Weights of a small GPT-style language model, trained from scratch on English Wikipedia.
Size: 20 layers, 16 heads of 32, MLP 1024 tanh GELU, vocabulary 2048.
Training: 410M tokens, 6257 steps.
MLP neurons of a small language model. Each row is named by its layer, matrix (up: input weights; down: output weights) and neuron, and shows model dimensions 64-255. Each number is 128 + 24 x the weight over its row's rms, rounded and kept within 0 to 255. Numbers have three digits each.
After each neuron's rows, "fires on" lists the tokens most often at its 100 highest values on Wikipedia text that the model never trained on. A number after a token or word is its count.

L16.up36:125109090088134131084101103164126127111152148125123122111107114120078130146110114128174145124098096110129160102110121182092127135110078151104113138168126135110125114123114074111127099152138167161181117149112141122102118123087108154139140157116115083108120112160126158137141174129139156151147158160084133128171163170114096120121140170076114128144161137125121112136122120158095091159167089179144135124114095142123168102125109149120133160091088141164118061111157141091137132148112126098121126153146139145110158163117127109117132118153115127142115096151102118129107144165075152147
L16.down36:173092101114077109144111124111164134121153150164134132157098133161096152130130142091105156187133085155134137132113105156119116118137119118076092121106127148125140115108174150107132147144116124109171100154137123120110069198148112123118176158103169123117131135107106087157151128111144137133118196098152151134148123165160139175132127138132108135134101117125131168143109131167145145183115121113111127101160104095132134096136145104112118171130151135142109113124147100133145105126132148120110162123169112140145110118114110137120100106174082112145089095169110125165144153101154147148
fires on: "s" 20, "al" 10, "t" 7, " of" 7, " No" 6, "ed" 6

L2.up307:122148128157168116133166111134118122122127109119135077178144141111110138120137133122154140121118106103143145120143114144120118172143099055153121141146135111146130110085125143124125110150119155097171102134115138137135164091109122133095116140165143077122147147130127129124124131139119071135180095120128127162132080127090161149094076137161100122089203102164114096121117106163101091107112127164135131128088123123097121107069129147110144121154174160117111164127092161138113106134119137156118132128123160126188139119116175120114129148113122097200083128127118102126141113129175135101
L2.down307:117122108145152169104138139185142138079143149092134064128082117103138130120135124166118121093132092140127136154116131115189104111132134121156136135139129131124115138097135118097156162113148185094111140136100103132180182154139129131145126131121163108103172114146132129129139067141132082125150171102134120149108129154095110118171145118125161145170120098141124138103106107145116120080119142081139149109107141095119176099116120128073101169099123156152113124187130149142126124153133137111146110179123079121126123129136109086117134103143154086099132171127119088163140072155125131111
fires on: "am" 60, "ha" 14, "ma" 9, "ame" 7, "hi" 5

L8.up180:128108113156146170138092101115119141173171098131112142131107102151086126082147145158155127178110116120078118143131099133090114162125138151128122149163164133090149166107143124112162132104165139173147137102112158125147132144105142117101112108130113114125142164103136112148149137143121131105145151132115151094121148096072144090113100147168130115100153183139125146096106154106124103130139134124116124174147096120154156127159076091127091125125132149126121106133112104116125140123134146104105151169119119113140155158137148088115099123141139098165158087133146134122121133159108115131
L8.down180:126124124074123105111136144105158112110101139163146104167073119168155088160145110134091105101138112117109097125096164108123096105172107108115129123165133134103134128151100092137131140144102127128109160143149147128086077088155125124093116155149109082123140157103110134138093116112126135149128135170133114134156225115177138178137128080128150110100138130104105162171164119135111157126127129136129134121105139109122107138143149142146106134132137152113139172098162136129163132138132116150123117149113093186132122127159165138147127163117088126155090136072103112140158153101107149182
fires on: "al" 28, "l" 8, "f" 7, " following" 6, "u" 5, "ial" 4

L17.up786:135099097117117152121114087097133108160132156112133150136126124129123093148123139123103103184155134119106087133124118144115169126102143141108130132172164156144195101121094112134117118101150112151096117111144136129161132085115112117135154109104135168118105098122140136113150140143142177135131109139132087128113157157148144117113086105097081141130104163098158151160120137130104135113091117139110092134097120099127153153134100131101092138080160145174082145130166128096149171108106119141131140098125166136122136126150118171123140148161100117113131123133117121074187145086102115104
L17.down786:125123143141118123147113132147169137102109122151141111157112137097141111127112114172149164216120123138122136129174127119156137129071126125101122135131090143121157119087117137151128112115126118145097112134134132102115103116123106098143160134122122131131114143105085153130154106140148158152154135156100107136165096132150077140127119138126143127097155119127147114121165125183119081142078106131118111127097193120148133146102124135136088174133166142132125095166124133157139122105136125108098131114125129072140135140136162104155148113087110144160144160129142175120171158179150143087
fires on: "l" 24, " the" 14, "s" 9, "est" 7, " st" 6, "r" 5

L11.up11:136149066151128157129144144145085112121125165085164150130152107128120093100133137146113155145109118116093109123159114145153149122145128111149148171117138183140173167186144101131138081162101142154130084104169122105134127116142125116120141150079099092157103112157138135110135162099074137079127132132188125109131112106124135113142131116154172114113113137118103132114133109137139144109141144145099141088091137126120104138112131112175128141140153145077065173160119105105121142105112127079161156125182117116120157157152175102106093121105125152123137136126114150138088150145138073170
L11.down11:118101146128158105136120136098163159147146110137134138111151131090157124131117161123097100138153141123120117134130149132176154157174140121103095104125120144176075144122130121125154118129102117137175132121111119173128153153108115086133102128077086141123084099136143083099144093105107109126110132106122091127106134119113112124106134131113141147124125116153123138124103106121101159154152113121072145156184090102136134172137145154150175090128116125160117107139139161157127151184112096129119121146138127106109108064115114152135192136163127120102154076148129114131135148128129092084
fires on: "d" 35, "st" 10, "ong" 7, "c" 6, "id" 5, "a" 5

L4.up523:129119116101180103125142140080131127110136175103161136185144130116125108111134132104099076133171141144154115138149085099141127178106157127160122142125151132152106158176132157115113107153119157106122095138117129103109116095102148106103127086102120126079096102135093129137140083154148132094128123151114114130108145133101138125106122135130128131134146096102172091176121136131165120147107140148116162113135142167168138085112111110122151131092137138109104137149173136114127102054130145178125109107089137143130126115162139137091111134158190127166113167107127126143118109086116129157
L4.down523:138134113111131144121146147150119096165141115108137124166120170098149159105131105110115145093113135100150159106097109101086140149159063106125132138109133120128146129147089134132103126112123184179099138183095123146127115118174118120130110125136139112151127108169129143124114186129104147136159134155084100110184111145154167128129103155123130136137173148148101131119154130096120160130111119134094146100141139092146105112108145123123125132151113126132115179093112121153106148164124148072145099140199125099141128112146146083155115152114145148160134145081151104146155090135149124154
fires on: "st" 24, "la" 12, "me" 10, "ult" 7, "lo" 7, "2" 5

L10.up438:083092106101142101109095141129124090120121118092153146143100143089131147143126118111117110123152128146168126148140130144131127128164164127105198153134130108111124129111113139124119140122137156154159130123175117112080084130162158104141131122149154130130155142117136151144116118090145160095119117103170116114109101122141149168133113139116107128089105092133082124109176155114128164085112136128134113125129144182171095163091113176142078140171126107101159077141118135122100159101159105132110180121112154119109106106138099162107093143120170134118125149098130128142079099134080092127
L10.down438:174107126125142113146157129138117159174122140135142110134105136132142148148142125131140090146153135170115100128150105117094130112097176140154107140075171174089134094130104110103105099150116136114109097152155117116126099096144117116112136125129119137111110114105133125142155135163133162162106105155146106126096127148132117146078186126141127144120155104144095151102127081110145137122122158122084126135123105125104089132077148099151131104108120151117135082133132141145136108084117143099131133115120141155124116116146162149137120124126103117159117134097131138172116128095111144086
fires on: "ur" 22, "or" 18, "n" 14, "re" 13, "d" 4

L17.up169:130117180111114133130137118140131158081162125129157149089116098169126125138154140161125160171167132106147099119110116105122125121121113127096131134110184122147127111140122145147159081137156091118150129109119140109129093092137124137104149075115134139167161110146114128127120141135129155134131139102104100157191136121142133152120104119106162147129101109121092141116141112116131140079099143179163155103148153125111163110134178131113131149103097138165125106126156108129134144105117108118166114148134112135109109123134136117143152113074102072189156119112147127150085132132162113137
L17.down169:157116130089158114142154115195113153138172132087132139153133094102116111091104148116115135132122111140124167137118143123134100141127091106149121086132156095093125127099140121088162107106115129103094131112115085123118103159119127123132156087153143115085168134122133142132168111121108159171122110139127145138180125077168097113137123142102111133109137150167128115150099119132107139081122136179147117104142099119131179106168122114150133113110100138167105123111090140139096077150062096173116109133183149119153126129127127128111126155128099140170113177129127162167155088096133141107
fires on: "n" 39, " N" 24, "b" 10, "ig" 4, "d" 4

L11.up364:134150109100086147084118158126109138092115126163139151127123149129103146117146116097125079152136093169159127129119094149102057131169165098136141105096074113100118147129109125147128152149132176131156146125144119167124115091129099125180131129159124126138119162127112128132134164115125137116109127089111111160139140139144170119127153135114106136121104144079132099082123084118119155102115120086101120143112163179145123114113153136135099070164147117104131157116112166113155142136116131141137167123168158089110128140123095129141142110101158160118091141163092122137133092128124095138
L11.down364:114135105143132146112110140137138132076151148107114080089138100163176077126145112093149124111114129132163161143124118127116178156131140118099136157164129124141125119115124157104164072103152097136134133124176140122131113138174149132115134150123106124116108113154164138161082161125166133119109116100127136116154179153112081140157166147179113111118086115168077157106134175117124101124138094105118147119103111138120154128131117122134134098167130151091119115095089119141125140132122111113124139136134100118125113128128130101151081131142111164067138135112064150153169129161157107124
fires on: "d" 18, "or" 17, "en" 12, "in" 11, " |" 6, "ad" 4

L16.up218:136119122110121100131104107121115167133103135143122149122128118160148103117149133128136147138124143136164129151161159106143136108089181112119111156143137127093167116119157125140135116154097156119149061137122142103098110158178136134103135110102080123184105101118113137112145140121126142110105118092138135107136104120132108109104149161135152147117085178099140080124128109097106097177159101119079111110090119138194194154092142140163178123108142136133145119138130102108122102132123144116132104078156136127092123130151126113080128171105102159137142138111122153092135152156148078120
L16.down218:105130134153121105135104106140163083106118179063152092152131112151144121116135122122141145157100154116154124126154147158154097134130097121111131158171140102112098134171124100112121127152092129134083128133146133139120141134124109133114116126125122164174096104151108133114153150149155092119106117116117114122122157187170098059173150100125153173111098114120131131092089144145128194102136156140156140081131166138124121129109112119078126146122162103096165117100117117156136120134124134125138118165078134130125087175108148092158099117131147150156125146149149098133085130146098161147
fires on: " con" 22, "en" 16, "n" 8, "d" 5, "c" 4

L4.up716:155068148066134125126185154110088109134113130167157141153152117091100150143092132116140093116161130101166115076149107163132165151121186086147084172116110122107107093126106140089073150166172132116094118125083132170104105114150152148141127113114142085140119138165094191141169150149114093171166136153096117113158125128125141107154112141113144146101141098135108126124143150096146119164092142138112112150127145117137141136096127143114147130131114118113115148094140135107135154101143122096136095150121135109161145127119157168100131135116146111125155157096123158121137180115136092140
L4.down716:109107110162099115102109067121161126116158110112136117094121173110173098131161108110069174138101113156154167132127132112113105087109109160091138138127132102123131116091132152116168120100119130137104154143169131138187134108091155138101147142118119149116103124143152110133088144114141117121108145091154152151082135063126134122083136110123140143186117157136113143066119142114147129110120143124144148127135108146124054115139154128135124140157135141134124084109108156144134152083107126101158155115142109127074162123105121155154098098156125148164124146106146113146133107146156191165
fires on: " Be" 28, " not" 14, " be" 10, " J" 8, " we" 7, " un" 6

L8.up451:151107121149119105144137130128142137115134098130121119124137102113200112139110086131146114168104172132132189143160143143170158095134169144125114116098142138145151119102106182084168114146118101081089114147156129152129121134102125100103140115202109117151131147135101107092093122133148132136130126134159163125151131115147143126088154113081121142157133101177110162129124141072111108132112077110094118127126148127074102102124132151099131115151120180141114118080143121127106139155164120105116142135151131124126152132118114091145122094128157125143144150101111152097150108097177065101
L8.down451:161111143090140186174112124147082161143129188131113117144058111083143149096124109108138113143115136102126131128097137128155127121129202110152094129114174136145123130103110166114119098152112091125184135096142101131121099132125106140091159132074180107130142133112116145117131138123142121122171132157167143134109113113103129091140136135115141161135146174093165139154123184079118158131147112114111120145152104170138144145111098085128118107129130091161123140144135132149089111105147122122135134162104166104125118107084131135136138129102119085107155107143145109131116132130139098130
fires on: "l" 14, "c" 13, "n" 10, "s" 10, "r" 8, "d" 7

L4.up123:107116105119128109165153146150100093127150134125108162137109134136102124138126113121121119121099113141115106141120107153133106126150150129138094134139141115133150118148134170129152119156085146115085113108125098147125145116121127125088115103112113140147137106113094149153130159092087151150192123154085149099201146145102151133145120151134100112115169138156143134158121152107136173044146122103149123096144134123093103165109153159142143125106122123166158120131117117073126140115138125136121105135114126119135110148152085137098083129129112070124172161163123140100134117130103101147
L4.down123:106130140130142136101114116137114094105156085072093141130160194138100121145117180139124117123154097162160089079143130079103103167083164106101132076143129153123105090128155185146161121166151131106122155146083086157109144122170122149124117132100092143130113118136116139163118122144105129149108076128138151148136115135166100099108154138091143157132112159128158098125101137161121096155147134135141127126138105143136130105120123164159143136112154126117141131144149097130086131087166179127181163117096104086151103135156095117126145143107117149102122097148163177110117142122121120125
fires on: "mi" 17, "pi" 16, "ni" 14, " 11" 12, "vi" 10, "wi" 6

L4.up946:084152126133103113140119125132136159147193149113142137106134129084070128113160089105135102169192112067128137091152109123168136120156147100127146112140166085197117147068112163154161106168124126118083142118108098119123160105110147119123142114121116141122128137106159142121103105132168146097145117133142122121130152169103145106111182151156099103108118112108122151153144122116141125171103117157135128144151157132161121134162096140133129091130123138128098128104176178107069140138139150096137174116149138153111150134125144124113129122132115158153122095119137136152166124096114099128
L4.down946:079194149126133100107106143119112136129143094083089125110114137146112123131120124111122109123170112156143118165087111106097183105110137141139156113125114142150171087151128125113149106121135137135113115166183128126132184133167115123112082100101110138147140128121143145120116120115138140152119115152114095165141122120142143184107100143116115118155131118136124129176135133125148137151157109149161116176147135107149149138186151151155107108116101160146151106114171152137139102134097129131147166103106129126094093160102158133133109111134184129137113124104142120133100144103151126128
fires on: "w" 22, "d" 21, "t" 17, "s" 10, "h" 7, "q" 6

L4.up802:136161132171150089153137089136134151097100157167127124155098131116088084127121145124136122145105094131130154076118123115080149149104135138094117103096127129139118147112108130174124100177171123120137109139108118112167125122143150153140119150132095112142100114136091171115140136082160087148115141112109142169105145100167149141096144144115163103155182169119115165134143159141135088133150138140137111093120134138126170121123085152109137117119098146089078118120135141121115103140144114102122097099097107092120155158133138152125131109150131070172135102170153134118099152129120143144
L4.down802:132162160116131127107116108095133112194107103105118111099147135124179113136125094124132188136124163100122152129132111142166123136111140076140130140087126144095156136164158169130139135141153134144170109127196129123108134146133137113157105103082092132130122133107099137113164136127098106129132128087154106084138153129150164141150101102116126169134072142135130112066131171149117116173098136115175086149126104092102160115063124088130141148135122104137115141155135109120130116156124124128093093160144142115139161109104116115165127162148105145076126137159083138130100158121102119127
fires on: "t" 14, "at" 12, "ent" 10, "a" 10, "ed" 10, "al" 7

L10.up491:103137144119130140142097107142148104107131152125098104100158151152130113125157161094107159150108143095091113138181161070111100126136121113131131115115173097139097163149117133126156113115144086138144122120122136088140111097134130113154070125116157143139139146095123118134091134151113141128115169162152149152165141113087152087118125096097127143133146159128127147115094190131087129113138122133143123104118129079107152133143138128105105075127081149150145119121138098142158168099161172144178125175107170113096110147150151145139092099156125106153160117145136130143118093168103124095
L10.down491:134100091155206187094135102120120153112106146146152106137125161146125158138160115113120108067141085156117121083102128102106125104150102131120149127096182116102092092096124136133106182118141131108151123134181085098120128117105147141114140126112131116118144110191143121141104142095070146160143142120128127114151147161153130176116130127184122137122110141109132134123136151179149146106094154122119124139114150121083154133140122106127162104143080129119166183139149151096150106142095103145070124135108115154133119099189086160118128162121098084115123196096119120133111115142129136125
fires on: "n" 36, "il" 10, "ed" 6, "at" 5, "t" 5, "d" 5

L8.up181:102126126075045124117158122193179160125134116150158131117145120097125099120155117137121102114155164119105114112135112134123120097187109127132126113119157146129168140094119099137111162130126176136115128144201153122088082149133088123130159149134140144141152142125130093143142167122143136152164124154095120146143139107151142153154135121153118126091096101110122173108127142132063102146124164130153152125132123142116181129119120085132165109089142132124106121109129140155134081166122156148134135122158171095085127115125133145140142100116148142131113154141108119089116124108108090147
L8.down181:095099105145144109172119109149096102133106158098111185105162163115143143099100129099164145074122162188164128121131104180147151157109136107145137127130123137107133126119122153115157132116158156098136135147068151139094112109147080138117103149143104161124155140105104120171115140114120107176119096181145135114158113123139121147098125120128129156098109151137116133129125135137142111138134144110113128128133115128151116097091152121098147121107094101148161124117093108109114113134148080144102150117130150130171165178120107130177098122124145125049117120130149136168120100106080168101
fires on: "ur" 19, "n" 9, "t" 7, " April" 7, "ay" 7, "im" 7

L10.up562:145180130124141101145112115121131144117140128104134100101144125125158170143115157138084155155132153107119144122182147168109110144082125094121074134113164155152129130159145169129132103116128124127112103093136078113129173105131107095163118091109148098096108124122150103171135115143127146146116146108119124129107164081082168126117108110102137123121120163127109119116156088134149103087135127134088124090134110137135169177097147134155120160150139115165138126161096157142087172102140104124130117096155176164172093139123155133137100108104112086143085081151112116110147131143164141146
L10.down562:108101131159118167147136101105131154105195150132136167169106098089096101121131089108127139137122097134141104146122146106136123118128120161146148145084143180096149141078110117124119112159134127088096125155114152142090134150090119096115077117098137138107132152146130120156122098102102141138117172109091133141137145175158117130139144107156168118162126107113117121114121127093148189116101150113154111136124154103101122112080078097148103146112148134103116117137102126112117134164133150136091108122117115149166148106127141096130137133103150146113135178172117184172099103154134112071
fires on: " which" 18, "op" 11, " that" 9, "ce" 6, "view" 6, " what" 4

L2.up72:180109100157095106183138122121113169138151152086137169135101116178117096139126137075183104099151149113144134131118123126104144150159122131145135154161123119116143120125130130102142147117148130127141097136130124103118129125155114096164126158133130120140089108138123165105171144104155162154134146138099099129133155113124131083145133113126113118108160160127146122143125129135114131172108164129148118104125115133123081152128156121105147151125115137117137167091126101112161161130183135104162106109145174126117115130111166124096114160142132097112105145098073102104131122117096050110
L2.down72:120122147119103150112109097127126089116169150162128161103124169114139123114130111149126185065124151113152106113129146088144106102120103128130149144117094146137122124143116169165158125139092111105125176121140122130165114158108106091186128130156163134126087155080144108131149104098114106178132147143147143117119166155136121099117166137135100140144160118118133151114170133119159133111119060090171124123157080164154125135128123135105155118141099137148132130108113150146120150110143109135126118124130125141094118141092153147142068099130091159105092148090145119131109130166165174145
fires on: "%" 27, " not" 21, "ally" 13, " we" 9, " million" 9, " also" 6

L2.up683:144142127150167117088136107110131140146107136131138114119143144119136088137115140124120112139113102142151117129094115137170112156146145084137120129118135133137103152117097150128140153170131114098119097139103120122102128093124106154112130075116138100108132149120161180123116122186126116133138107104116127113119148087115127127116109129160090132124119123115162107144126094138114095112127158155167059118105144142138130127126115173105130120141144118123111147136114096104121121147190201135108106103140132152145125129138151140140136189147124125105118150146126110093168076110095096120
L2.down683:130147152139093113126106146143167137106149126104110143125116123138115139120154156134111105078138118111160185116177138153103064154120117123134100159190153179129114149109111130118140138136095153106130146136141139129148099112120099142099099124113141102133137144087114138133166124115084081115131151144164110174154132190101114151107155139126098100158130065136117129145137126134133091132124132120161161121128114141113121136093113107137078176095120143132099151090109175170123118145118090144107151112139139128120169092114129123137091137105143144138139162137107095156133111129125156112
fires on: "me" 55, "at" 20, "ma" 19

L16.up557:138133154104148128144163142120113108104129144131166119104122118124121108093142112144145104149132124159133188123130167116146127128159105150105133145139114100165148106191120163112138100128143127113129128152146094148061087092121130146118145110137143136098121109145086138083158131080075167113117141169121153114195142137073115130124137111132101152107106106135130118144128133082141108125128111119104162086124115113089116093108128145142122122113126104090123160141134112123108124138147116147132131149149120176124162095164127101136114098118153152144140147102158107133161103069156102131
L16.down557:152092119121164094143186134106137144118144137101156144133088108136130114129128152114112137128162151078121072129073130130155134154144127113124154165116152113106143128119163109163119102113105106129094102120125114125117104109090162120084118111138159132124113110124155078105122107157117132133131091112134099111140140147148161158136115100141113106104129205132153126124126156133142111107121140102113114145154165131178147097107157116135113129073084112116124139174145140137103092151109144149125102114099134145138124147121135138103141131112150173125112155135182137162076115119195159091
fires on: " con" 31, "n" 10, "d" 7, "il" 6, "ol" 4

L4.up890:141120138152147117101131128109127137147099139134147140125161157149126121129103116155104067122138111128155137125126150147151106124143138141116091177116148145140126126122099130138135112136128103101142100105127156157093133100117175172095122170116100123051169101171139118153138147140141098150123133100138142104135088115125131110144154102175096119136119140183159107101160135130090110109141132112134117100121122125121157134146166096144101134131120163140122155137116138126132166135112109085133176146127097139095141133113150103128101150136092127105126122192103127089133134178098121155
L4.down890:149108103105119131144131171096153124103148213149107110110132095132154119104135137151139119138105126149135147127115130116140125163098164059121092091124155139147081110095098130127088143118124148144132119163119123119082139144126090074120110123162146111122107143137128133158122165118118128131139104211104190127095151138144155137136130123156083135126117122153126140163128089075102155159121120130128145155118149101098123114114080122126169150149163113101160113146096123189114095142143129111141141124136147130149132136149153133127127121138127107132114119136141125112135112108109120148
fires on: "in" 30, "us" 9, "e" 8, "é" 6, "de" 5, "c" 5

L8.up548:085165118107165113120098156142174146131203129095122146139115129158126122168116082164115145112129090100102134093150157137149148136148090095140111158106098118167095116086077148136126134122102138104060129125111085122113133141168177149082111144173127118161104129115164107175168108142136107143127099117149118118128150127101150155124148130127125172111143124163076132102157133120109165090126090148149139115112149167161141125109072132150110136127120126159135139169140116117115140132160140134116144135132108127083151110158136162098123125099112106133138154134116131140127168048115131107
L8.down548:189138128110118113150179169105102117133131127109112140135088121094137150140149119112148156180157090139152110116127076154123098127127122131183136126151107144145159142144117124146145102109144104119104099088107113084137144129143067082118125126091135143153150106125130131113097113137115104163140124142191128103131115106119113157109139135136131093107175086140137102089112137087137133127117157152126109092136148097160136099133156122119155118125100155127121129126084097151152127153146106091099136102164122148096148161132154137108120169123149085141112114107146164112148122169146123122
fires on: "s" 21, "k" 17, "la" 10, "al" 9, "w" 5, "d" 4

L10.up21:104136141118093085156137107139147119118093144112119120117106156105092120116110131100123104132161137122133136167138066142173132124167113122155152142143155144149146164117113111088104109130166125131098112137155104106105157121094113215127119124134097126150179079129114131136138144152178129186118111133121116114160147145112167101111147134130172126138112133095118155154154137134132108097139120112099145093137133139123116113117123111134133125076144140123110114091099140144119091149096169187132133142094168141147130104098116180092114094122141121095155126114071180163154086132101124085
L10.down21:130173139103143097119181141106151123145120131129125146162125103139131102127122139126140176142137120112138110180114140158145095133083108089102117115134099126134124146158147181184095142154093137123116169128108118109136165157169166124174121116136090104118126109193100088132068129132138081092147102128152098128116130141161107127139111118129120143126145117123169123147130087142178110130154107154169092171157122126149091138137165180127159145109097153118129145112145158141160105132153087141127133107127144095121107154129107157131092131124118129156133103107108134117124145121104121151
fires on: "th" 42, "n" 29, " third" 7, "t" 6, "the" 5

L16.up181:129144119173123115126133119094115122080160136114123164134087133146144119143152102103132132132147125165124121106128177125075138118122163095141144119142110132108108110148157153113135102118140131135123127122075145148094150105175122126099075106162126087123138121123129130096130121105146096121141108101149142143123113104096122138153160104090131117122110148115148125156148143125120133180107098147166106129104100112139127123117096130095113121134154137126115159144153144136152153148169168112085107131118132131126149148141181202147060137102165145146135169120124103110097132108117104071
L16.down181:121119110109140102151126102089163075145175152079148134163168122152088098159120144102131109110100154128160098118102123113097144088125135142111135092145115142132131095119120092109128125123089106111113178123101140117157096108154144166143147167126145157118104096083115116146148134084113153140127183153139098110131132118144117134166132111124123143141154120082139108110166133149148137116071090136098159116109139129143106145113169087097130117134140132130145153112134132126118133141120093150109128127114115096149094193115190117124183110122119125136120115104171086123122102123128162190
fires on: " " 38, " con" 20, " De" 4, "-" 4, " (" 4

L8.up895:131117116148143141126156101134136103138140137141117172134175137143086134133154082084122125116170128140132139103148136137151124123103149115092125120122122079167133118151128143106122121106106119121140123070130157112091158131139109138095111136133133127108148122168136152094065098114102147166117136115126099102109136139083160093124131143124118089113136129128154153118105168115158113117117161162133146151166117128163127151123136145150137089068137121163112130162131172114097142101093157179112157119115126158146128132125097123077160131104119142178136131088152149148099121116116096148
L8.down895:083138152128101134123159142100141110168122105128091098154084145168105105116102156124138157126139112158156110155132124121106119144104179143158116154152141169131125137121136082093137126059110129121100127140109109065142081174169134076081123159141125075131127168133143129129088133121154101137124107103125129113189127126154127132128102126078138137075106116115111104127120099115122149093160131138118116160156151111072130123118125110153138115165098132137137122113107150108168139126112108107124138109130126125104157147118143137153165179076132095104155145099132133121121113116126165157
fires on: "w" 22, "t" 13, " at" 8, "s" 6, "P" 6, "d" 5

L11.up38:137147172137102111097087080124144154107090135149085167117121140137138101142112175148103140117121157119128130102080140132157126149121143130119130123106148172153126119158156141091135124134122121134148145149174102108095123105103172172098106156116116107126162136119173140098108127137102137114102128098135154141140094061192117156129117100147120082128118120146126116133118124120152150138116103167116123097131176105102157146128112102114138144148115166108134120141049109137143149143112182142154172077150093110145156129144123159149130139141160165145155124158110104152146082116106108136
L11.down38:151135106177136131119124135162126119129162076140198170159132120147107142097119151094112088155130142106155134115099134118159139090135135122156117147187081131112090141141144105115118103124141120162126118113134119118125091130159106141127112138090127121137110141121120131128153133113132105140141061119157128147138166136132125113156121177138120117160131088136117133155134146155099136083136203092118153132134125159104127144127117136085097106097092141139172157134140158172136127111153137143133090152097146142138165114106139123118130123135107126139102171134116168125114097198121134155
fires on: "s" 23, "g" 10, " of" 8, "ct" 5, "at" 5

L2.up595:159162122158105114096171156147136137122130111124121124142132144130150123134129153114129166130129162084167115141137114161143109134137125136166146102161116135086151124110136071098118129154098142120111128135158138127088127113146115130114108142108116116106087096151124105112110115119117090123159129093099092120112142087107144150145088117168086142150090155100130118150120099120150088159088124120157076142098129153135123112109178129070143141137139099147181165126078094139152085125145123155127153165129117136083125151114155136161109130150165161094108128118100148154137123132119117157
L2.down595:156151105129125153083169112127122139091122127136126110136108149123130067118130142144128106115103088106086129122095128081159132117118134088081106125106146185146134130119141136118137141097145186149080134122114139139131119131118136116165148112151121114162124159112164152176111130157190153141111093151132177138137134121142101095121152132106162150145119126150138135125118122135130186114169125129115151103153121133142102134155147130092111155143119171105120123110110139081081204107109170097109100127139097117123133096107114163134122105108164141126153150133101108156134157101129153119
fires on: " we" 25, " We" 21, " qu" 18, " can" 14, " is" 10, " may" 5

L9.up42:174170135133139112131104135161147096117181154118115116091145088119149077112124154109118084120094138137132084117180158118147082091117068117143118112134114139138125143173137139119137127134112133162132128097092108166104125170133108094136144099131115121112120125105155143179106108127135162119124157142113155116149127136118144136166097098073111135145114111135160113120169147119096102099101138128155099128151166141132118183128158138147129137164090136146134124118090128113138130127115130114134136129141150136125170097123120143097142111156098142106082113155094096149084160116155105132
L9.down42:139175120093141126127135169105157132121140141133153150184096110095097136147106096154138163106136160144154136109136109151127133123151173125145127114141127140136102097133148139107159106106091096113131127158111127116119109085152115161178167105087126140103132133151111147124121153100149122101124126097208138173149108078150130151139159128162113130126110077147081094118137072125109142084164170125117124128148151133101144127150118113092154149150088132110143141123135136154098161143166125176106154126149085114126125159134171131148146156141175112150155112110119135153120111181108114157
fires on: "ch" 16, " that" 11, " what" 10, " which" 10, " until" 8

L10.up434:127184154141117129134119123153154106118107112141170104122142132162155145169143105127160128134123147111129116123150129116077124161106141161145099117103160132107129142148133128133139155136146121156115115126104122163173108081135130124108137136133136096148172120132089125132120156159138114147161155112185107125154108105135087092134139182107133109135086136119135102113126115155082148193110079123117122168101160101116114129076135123086104143177086130127139165082129141077122085127112125133136107158118112135114149133132118130112139085115149103142111122098089108123137159113116144096
L10.down434:152139105129118130118143128109099142119147125123144137159126147126112126113170174101119127141109145141115125173109110098103129067169156101153157074153101129127106097095113134143114117126132114124078088150123114161128133090130094109155109118099135144153121104140127143150090150099126152143103158117109124126109144148117140078141155118139128159142081125115176084113134162098147087155135144115131143145133138150098135143116121154113087153161129122112117127158113125113111149122174146159131139135122128118118150112127134069130152112113117156113168091090146111109157090077092152156
fires on: " has" 23, " continu" 12, "H" 10, "er" 9, " can" 5

L8.up596:183109165151146108153107120119110142162094176145115122099131169142130131121097130117117124137110156127128117128134118098096083134119111087143151143090138112115114110115128135083136109123113126129175128109157122098138137096107115127094156099117097138117139166122112162168104102122121112152155167128193082135106121120174186116126147176133147093142138124115152125145103108166108120127089125108113191168146113124100141096130099115111125098160137149116101135150124121117122084135097094171137102147106126153148198141130093142105120106140128135165148126140142098129166157138124135072
L8.down596:144110112102115094128144151158138098126164135118152127120090118137090118131130129126137135111133130149082145090139116145126118085158097101131123152152122135159139114178146133144170183153110147116151154144162138148130117106120188106144131126096133116093095087109076108095128131103106155166138103097144200116141103123130120133113102135126161120141181140123126143154186126172120092083130142158113097145124095133193155140118164156157105158105110097124127147139118107156131146142142116130130121127093129124155088237146146111149155130187132121139133145113118129157158131084126133133
fires on: "ra" 15, "ri" 11, "li" 9, "l" 6, "e" 5, "ti" 5

L9.up761:122118134146170142138126098140134130118146124186105113148074139110108123109090108144099126167149118122042127137148084109142091121112107118111153119146181096139104129129115145124122198143124137174168114097136142146149125130083110098105136122110109146122186119098173129141108104139129138133152115103170161094149134115119160121135171153100137110127123140131077134119102166138099121125117134125120137145127121092095151115101116113111157122118122126075140113164095140147176129098145107129113105140129090132153173101147179120160141114164111106151123163093104109163157143101107065115
L9.down761:107138111089152112117175131163155084150106163120134165127101110117115130146152126161117137130101176121176164092090136117138113115162121077148147134159119131170132126123074140121118079153077094105088133157164099130124114098118100115125161142114137134147114090099096109116155119123115102151142153161147129102118142126150153127127115153123123135139128098106122135117169135120143154135116150202134133102088102177132105118115143127148116128138166130141096089101128119104146117099132062131132138137149105169133116119126155137163096131087119144111127101146086138154143187153146112164
fires on: "t" 12, "p" 11, "it" 10, "e" 10, "u" 8, "l" 7